Part of a small language model's weights.
Size: 11 layers, width 768, MLP 3072 GELU, 128M parameters.
MLP neurons of a small language model. Each row is named by its layer, matrix (down: output weights) and neuron, and shows model dimensions 592-655. Each number is 50 + 10 x the weight over its row's rms, rounded and kept within 0 to 99.
A block is one neuron, or neurons of one layer that tend to fire together. Before each block is what it responds to, as a language model described it from the Wikipedia text at the highest values.

Predicate noun after copula. The head noun or adjective of a descriptive phrase after is/was a(n), usually a definition or biography opener, e.g. noblewoman, journalist, monastery, Rican.
L5.down252:40 44 81 56 38 41 49 40 65 49 40 68 53 37 51 68 32 45 47 58 66 50 55 63 49 51 35 41 70 51 35 52 44 57 49 46 46 62 52 50 44 43 47 48 51 30 51 38 49 44 46 47 58 46 60 49 46 53 45 42 53 63 64 59
L5.down622:46 53 49 48 62 49 52 62 41 49 41 21 46 69 34 55 45 58 49 71 63 43 42 51 51 47 34 62 56 41 57 48 59 36 63 43 51 39 53 61 41 47 56 40 66 48 55 47 58 42 57 55 49 41 62 43 40 39 59 34 48 51 58 59
L5.down787:62 48 38 49 45 49 51 68 42 35 48 44 36 58 38 57 42 52 50 42 41 46 58 55 64 44 44 54 33 52 63 33 38 69 45 54 63 42 48 52 60 60 35 49 56 38 39 54 42 47 44 40 50 39 52 45 56 37 43 42 61 54 67 78
L5.down884:67 47 46 53 42 35 48 69 33 35 57 52 57 41 51 60 61 42 50 55 52 47 46 55 63 40 50 60 34 42 48 52 38 63 51 29 65 50 40 62 49 69 60 61 46 58 51 57 65 45 38 58 46 50 55 58 57 55 39 70 44 59 65 65

Post-determiner noun modifiers. Modifiers right after "the" or a possessive, before the noun, mainly superlatives and ordinals such as last, oldest, only, and first. It also fires on descriptive adjectives like popular, Jewish, growing, and former.
L5.down719:45 48 48 61 46 66 37 46 46 45 38 48 40 71 45 37 52 61 36 58 53 49 45 53 66 70 68 58 52 50 38 61 48 41 64 33 54 68 62 55 56 47 44 50 57 41 67 45 59 43 44 50 38 40 57 43 54 68 61 48 46 47 59 41
L5.down1846:55 37 50 52 42 52 64 47 66 53 44 50 66 52 54 31 56 62 50 42 58 65 46 49 43 59 53 59 50 51 54 60 40 51 50 49 45 29 45 45 51 60 41 70 48 30 27 34 37 55 55 53 38 42 66 50 59 48 52 53 63 40 45 38
L5.down1872:48 51 43 58 52 64 45 57 39 50 50 47 39 48 41 42 44 59 46 52 48 49 34 46 52 50 68 71 48 56 42 56 50 43 62 48 40 58 57 63 66 48 45 58 62 54 46 46 53 61 52 61 25 57 78 43 56 47 54 38 47 65 55 44
L5.down2307:45 61 32 44 59 58 56 46 51 43 54 56 56 50 48 36 40 63 50 56 44 60 46 41 33 55 45 50 55 43 64 51 52 60 59 57 44 43 49 53 57 69 48 55 64 47 57 35 50 61 63 47 49 65 60 43 50 32 56 36 55 64 51 51

Foreign-name word pieces. Middle word pieces of non-English proper names and phrases, such as Niet-zs-che, Gy-ő-r, Berg-q-vist, plus foreign words like de and la.
L4.down713:44 56 52 50 77 54 39 58 55 58 44 54 59 60 46 68 61 61 59 49 43 73 38 54 38 37 45 49 58 39 51 49 43 66 51 46 58 63 40 49 45 55 58 43 82 37 66 51 41 49 59 43 44 67 33 44 49 42 48 48 53 60 49 60
L4.down1088:42 61 61 62 56 49 38 43 47 72 48 63 48 41 45 49 64 51 49 63 51 40 34 44 47 53 49 54 31 36 58 38 68 69 51 42 53 57 38 61 34 61 46 61 47 42 68 59 38 59 45 47 48 45 53 65 58 43 56 56 57 65 29 52
L4.down1487:59 47 68 29 58 37 41 77 66 42 45 32 50 42 57 51 60 66 49 55 61 62 44 62 66 51 62 47 50 53 47 51 48 53 57 46 70 44 55 55 56 44 34 36 54 53 66 46 51 58 53 55 33 54 52 56 59 41 70 45 68 54 42 51
L4.down1659:52 60 59 45 54 53 33 64 58 61 58 51 42 52 58 54 63 51 41 59 45 58 59 57 44 24 65 51 49 57 49 54 48 64 65 43 33 70 51 50 74 50 44 58 57 36 49 43 55 55 42 51 57 49 48 55 38 48 42 47 61 29 51 25
L4.down2551:60 44 60 66 67 55 40 44 55 53 46 37 42 69 37 42 65 34 38 57 60 65 49 45 67 47 66 51 58 70 53 53 37 41 62 44 45 47 56 44 49 66 35 24 51 50 32 75 49 51 40 46 46 34 60 54 63 50 58 60 43 34 48 46
L4.down2820:51 46 56 39 44 62 48 46 53 44 46 47 50 47 51 52 47 47 51 40 44 35 51 53 57 44 55 66 59 52 54 50 58 29 48 57 24 57 56 34 43 55 46 39 57 51 65 54 36 58 53 36 57 42 37 40 49 50 44 68 52 38 36 45
L4.down2834:53 44 54 64 49 50 44 58 59 33 53 54 50 46 63 56 53 36 52 49 59 37 38 40 44 52 50 49 37 51 63 59 37 61 54 54 57 45 50 57 21 48 34 48 37 50 57 57 50 56 62 44 54 40 58 56 59 42 33 33 57 66 44 37
L4.down2942:50 41 46 57 57 72 55 34 47 49 45 30 44 43 52 52 53 50 55 53 60 53 53 57 66 50 45 48 54 44 41 50 56 41 54 55 58 55 65 47 62 51 40 45 50 62 28 68 51 46 51 74 46 54 72 23 54 56 68 63 59 59 44 42

Foreign proper-name fragments. Word pieces inside non-English personal and place names, mostly Indian but also Slavic, Arabic, Hungarian and Japanese, such as K-oy-na, Ak-sh-ay, Sad-h-na.
L5.down344:35 50 62 60 38 41 41 42 33 54 47 44 32 18 41 37 52 57 60 84 69 42 39 48 57 61 48 60 30 38 48 47 59 60 48 52 41 53 56 29 44 53 49 37 52 55 56 37 56 51 47 71 44 60 66 52 50 58 48 42 47 46 60 42
L5.down492:40 78 66 58 69 40 59 45 39 47 60 53 39 29 46 46 56 68 62 57 58 34 50 46 54 45 59 57 34 52 45 36 40 59 46 55 56 47 48 39 43 45 45 44 54 29 60 36 48 56 52 52 40 58 51 54 52 46 46 43 58 51 49 44
L5.down1002:51 68 48 46 49 37 52 48 50 51 54 41 40 39 59 39 52 66 33 56 68 68 54 36 50 24 68 60 45 48 41 50 65 58 57 43 58 50 28 52 56 57 55 44 53 55 55 52 58 69 56 44 67 35 60 56 51 52 60 44 39 50 52 42
L5.down1216:50 57 55 69 54 51 32 34 39 52 67 46 49 51 43 48 59 52 40 60 52 46 51 36 52 33 64 56 66 60 52 48 39 64 47 72 38 41 66 50 59 61 66 42 46 50 66 50 51 58 36 63 67 40 38 48 58 36 52 35 46 42 73 41

Word after an article. The first word right after "the" or "a", especially "time" in "At the time", plus first, small, sacred, ways.
L4.down344:57 55 57 53 59 58 44 47 27 73 48 52 52 54 57 40 29 47 56 51 52 57 60 46 40 67 60 60 40 39 37 53 33 64 57 46 43 41 49 36 47 73 62 45 63 70 53 48 40 39 57 40 58 57 58 37 48 52 73 47 64 38 34 44
L4.down397:39 50 53 62 59 49 46 38 33 45 50 52 37 37 48 58 40 68 48 50 46 28 74 50 46 49 44 48 37 46 41 53 66 65 64 48 57 57 26 51 49 69 52 48 53 52 47 48 50 26 57 56 81 37 43 35 42 48 44 77 49 51 51 29
L4.down1103:45 41 53 39 61 32 44 36 40 45 56 56 48 54 34 50 50 38 49 46 51 39 68 53 38 57 70 49 43 39 50 38 58 54 62 31 56 43 43 37 39 49 51 39 58 73 50 46 60 41 50 59 60 47 51 48 49 72 45 51 51 59 38 24
L4.down1722:42 52 44 44 63 53 58 39 50 55 54 52 34 64 52 43 38 43 36 43 46 59 49 36 54 40 51 57 65 50 56 62 50 67 52 57 56 41 45 46 61 48 56 59 49 61 36 38 42 50 54 50 44 48 68 52 45 76 64 63 44 48 44 24
L4.down2075:47 63 42 53 65 48 45 43 44 47 46 51 57 58 40 43 64 50 58 41 44 69 63 35 39 58 39 43 55 58 62 48 59 47 55 44 58 47 38 31 28 38 46 53 51 57 55 58 29 59 55 43 57 48 58 80 45 47 45 40 68 46 25 33
L4.down2558:40 66 25 40 50 57 49 53 56 63 66 66 54 63 27 60 48 41 56 68 48 42 61 51 50 54 63 47 48 43 46 51 63 58 54 36 58 48 41 45 40 56 37 54 51 50 38 54 46 46 32 54 45 50 31 50 59 56 59 60 54 58 36 42
L4.down2953:53 47 54 54 48 52 61 62 30 52 53 39 57 60 34 28 52 37 56 47 50 45 34 68 58 42 70 54 49 50 43 29 55 36 64 33 63 53 55 41 58 76 47 31 49 60 47 40 52 47 65 55 54 45 58 54 55 35 60 52 59 35 29 60
L4.down3059:53 62 50 41 69 43 46 50 35 36 63 46 48 63 43 49 57 55 27 58 51 33 32 61 71 62 54 51 56 42 58 45 68 60 57 50 62 60 54 54 46 65 62 42 27 49 70 52 48 45 61 64 49 63 57 44 60 46 39 47 42 42 47 36

Proper-name final word. Last word or piece of a multi-word proper name, usually an organization, place or event, such as Commission, Association, Board, Lithuania.
L4.down456:56 38 40 53 49 40 60 52 35 35 30 59 53 53 59 43 57 52 55 58 61 38 56 57 54 61 48 52 53 57 41 45 43 75 42 38 50 55 34 65 43 57 59 43 25 53 48 60 40 37 62 42 56 32 74 47 44 58 43 68 53 56 48 55
L4.down1539:46 60 38 32 78 51 47 63 59 50 54 44 69 73 56 53 42 48 47 53 46 61 46 52 60 56 33 49 55 33 69 43 48 59 66 39 41 54 40 61 40 54 56 45 44 55 38 67 35 53 56 62 51 49 40 57 40 27 69 68 50 46 57 59
L4.down1676:49 48 69 36 77 47 46 54 53 50 42 38 60 56 59 55 52 52 32 41 47 51 47 38 53 66 25 32 61 55 61 38 52 53 61 43 42 45 23 52 37 46 56 57 32 52 61 39 49 52 62 50 57 50 46 65 56 43 41 33 59 47 58 55
L4.down1792:44 67 33 35 39 37 45 66 65 55 50 38 63 59 44 52 48 42 49 34 61 50 51 55 62 34 42 26 62 35 52 54 56 45 38 43 57 76 54 46 37 59 48 56 41 35 49 53 45 38 54 53 53 49 41 70 37 34 31 44 48 62 48 48
L4.down1916:61 51 53 58 68 40 50 54 48 61 57 48 41 48 37 57 55 43 46 57 65 55 70 38 48 42 44 45 61 48 54 54 58 63 46 31 50 67 31 34 53 49 57 43 50 50 55 49 41 44 41 55 45 38 42 61 46 48 53 39 53 55 45 63
L4.down2026:49 39 40 44 48 38 37 37 40 60 32 72 59 49 51 54 48 55 33 41 49 51 59 52 56 44 49 52 61 45 57 41 30 50 53 54 51 31 71 63 58 65 48 39 39 37 29 73 35 52 68 47 45 52 36 66 34 34 53 52 55 47 61 57
L4.down2438:53 53 45 53 57 56 65 59 29 55 39 66 63 47 41 41 60 59 54 65 56 50 35 64 52 46 49 50 60 48 37 49 50 66 63 48 41 49 55 53 47 42 44 32 58 48 43 47 50 30 35 69 54 66 55 41 60 44 73 60 57 68 47 30
L4.down2762:35 72 48 43 46 31 41 50 39 59 41 44 54 57 75 45 66 46 44 48 51 46 67 36 68 60 47 32 41 48 39 55 59 65 56 31 45 60 45 66 44 65 49 51 52 53 60 52 35 48 39 37 51 27 44 75 66 34 52 56 56 64 63 50

Noun after article. Content word or word piece right after an article or linking verb, usually a predicate noun, as in "a representative", "an aesthetic triumph", "a state".
L4.down48:26 41 39 64 55 43 65 59 55 57 57 51 67 54 40 53 58 39 47 54 43 49 47 55 60 47 66 43 71 55 44 56 46 42 58 61 44 35 50 49 46 47 56 58 38 46 52 47 51 38 59 46 62 65 47 56 55 47 51 26 36 56 46 56
L4.down856:61 63 45 48 50 49 56 53 42 46 53 63 57 57 61 50 54 49 54 49 62 55 38 62 58 49 44 65 46 42 56 51 44 63 47 63 45 54 59 54 36 37 29 44 53 61 41 46 43 57 51 39 44 55 56 56 38 63 61 59 45 38 41 65
L4.down1358:69 48 37 53 39 51 58 58 60 51 57 48 51 73 56 39 15 41 39 49 45 47 42 45 47 41 50 74 46 34 62 35 60 29 55 57 30 44 47 44 65 47 62 57 58 57 55 46 47 60 53 42 58 71 46 78 40 61 73 34 66 38 71 39
L4.down1852:37 63 54 39 45 58 71 28 33 74 41 41 50 35 54 47 43 42 40 41 45 39 28 39 35 54 62 55 54 48 41 65 34 69 35 62 54 41 56 53 53 52 52 43 55 44 52 35 48 49 58 39 64 58 56 45 53 35 69 60 58 37 53 54
L4.down1917:59 53 68 46 48 39 59 39 49 47 64 49 36 56 62 57 51 56 45 52 52 50 58 70 52 43 35 49 72 58 43 60 63 45 43 41 45 52 43 34 45 54 56 63 56 40 47 27 52 55 46 66 55 66 58 36 54 56 56 55 60 55 67 46
L4.down2314:54 46 58 53 36 47 63 46 51 50 50 68 40 62 57 35 36 47 56 43 64 57 46 58 57 37 49 61 54 54 44 51 68 31 39 55 42 59 45 62 65 44 53 39 45 51 53 40 61 36 44 48 60 52 49 59 45 52 43 51 63 57 59 29
L4.down2501:55 61 42 44 38 49 66 41 15 62 72 57 54 53 40 43 54 49 49 69 59 40 26 49 58 57 67 66 44 62 56 49 51 53 30 45 57 39 43 52 55 65 57 29 55 48 52 65 33 49 45 72 59 64 53 58 43 66 52 56 43 50 42 70
L4.down2818:51 48 63 50 58 63 45 53 41 39 40 28 41 49 56 39 54 53 54 53 62 57 36 51 44 61 43 59 53 48 49 59 43 49 62 61 53 37 27 48 49 43 68 68 61 61 49 35 65 40 56 32 41 46 50 62 54 41 45 45 52 59 49 37

Foreign name word-pieces. Mid- or end-of-word pieces inside foreign proper names, mainly Romanian -escu surnames (Bibesc-u, Golesc-u), plus Pint-ér, Cra-i-ova; weaker: sports-table pipes, team-name words.
L3.down1639:52 48 53 55 66 68 33 71 66 51 48 36 57 47 38 70 44 56 40 49 42 54 61 66 23 52 41 50 59 59 58 47 45 54 50 35 33 44 38 39 48 43 35 35 68 49 59 45 49 53 56 36 38 68 43 31 43 51 50 57 61 35 47 54
L3.down1718:45 45 52 50 64 57 46 45 59 54 38 51 55 56 50 46 20 54 33 53 61 62 53 69 45 55 56 40 69 73 41 51 32 47 65 36 39 59 45 47 61 53 52 50 55 44 44 29 47 59 51 56 44 56 61 35 44 56 55 50 43 33 49 46

Head nouns of institutions and places. Head nouns of place or institution names, usually right after "the" or an adjective and before "of", as in Republic, Province, village, School, Ministry.
L3.down2581:65 37 31 47 62 50 37 55 47 44 47 56 56 40 56 49 51 61 50 60 55 51 50 53 46 51 36 46 38 46 49 55 66 56 75 43 47 57 52 61 46 63 43 51 61 38 51 48 43 29 62 58 41 35 48 30 58 40 59 62 37 34 51 65
L3.down2592:46 54 43 57 41 55 52 52 72 54 49 43 40 27 51 67 66 44 47 61 57 51 59 48 44 55 46 41 53 63 59 64 51 45 45 47 68 63 44 63 62 36 50 57 41 51 48 61 58 47 39 64 34 41 57 67 35 39 48 57 41 75 54 36

Proper-name continuation tokens. Later words inside multi-word proper names of organizations, acts, charts or teams, e.g. Corporation, Association, of, Studies, Albums.
L5.down197:63 36 57 31 55 45 58 43 58 46 50 53 38 51 58 42 62 57 45 42 49 41 37 37 57 43 42 38 58 66 52 46 52 54 55 69 39 41 43 60 40 45 51 53 53 33 65 41 34 70 42 56 37 54 55 44 60 41 58 52 46 45 47 50
L5.down469:51 60 61 53 50 38 59 43 47 58 50 57 66 47 39 56 46 41 57 51 60 45 53 47 57 51 44 45 64 58 56 48 64 57 38 41 59 36 52 47 37 43 51 54 55 42 66 55 50 41 48 43 62 49 46 41 56 38 33 51 55 48 54 38
L5.down1438:49 63 66 53 50 44 62 49 46 43 45 37 53 46 53 33 43 45 57 46 43 52 56 43 57 62 42 44 68 69 44 58 62 50 42 44 50 46 42 63 33 55 65 71 45 38 68 53 50 46 58 37 55 47 46 54 51 29 45 40 62 45 65 36
L5.down2821:45 49 45 47 56 23 28 51 43 46 55 48 41 34 58 64 72 55 58 43 58 32 53 38 58 59 51 53 54 51 43 45 45 64 68 57 48 58 48 66 49 55 49 56 40 45 49 62 58 34 52 53 55 44 61 58 49 59 42 42 60 68 65 44

Word after copula or article. The word right after is, was, the, or a comma, often an adverb or quantifier such as just, only, also, not, mostly.
L3.down2136:65 62 52 57 64 50 51 53 52 55 68 58 51 43 40 57 62 55 56 44 47 42 42 49 61 61 50 68 60 44 39 48 62 47 40 64 53 56 45 39 66 48 53 33 38 60 48 68 46 44 64 55 49 39 60 51 51 40 53 50 46 65 54 54
L3.down2332:45 48 41 58 60 49 57 43 37 57 62 60 41 57 59 55 54 53 66 43 45 59 59 45 52 64 37 47 45 55 52 58 50 44 20 37 43 44 44 39 55 48 42 66 34 57 36 60 41 56 56 62 71 54 39 38 52 32 59 49 45 38 53 45

Diffuse mid-phrase tokens. Scattered content-word or word-piece tokens inside noun phrases across varied encyclopedic text, such as rock, turning, Forbes, and -re; no clear shared theme.
L3.down1410:53 58 43 44 40 43 54 50 50 48 59 32 39 63 68 33 49 47 44 42 48 62 58 46 55 48 36 44 55 47 33 50 56 23 53 65 46 54 56 77 51 47 53 57 29 47 59 43 60 64 40 53 73 45 51 43 53 71 51 31 67 58 49 53
L3.down3030:47 49 68 49 53 55 55 60 40 51 45 52 44 59 54 39 33 47 42 44 54 51 74 39 39 51 45 58 66 60 32 59 60 60 55 42 38 42 37 59 43 63 73 42 41 39 47 56 43 49 44 50 49 53 60 43 46 44 51 51 53 48 27 47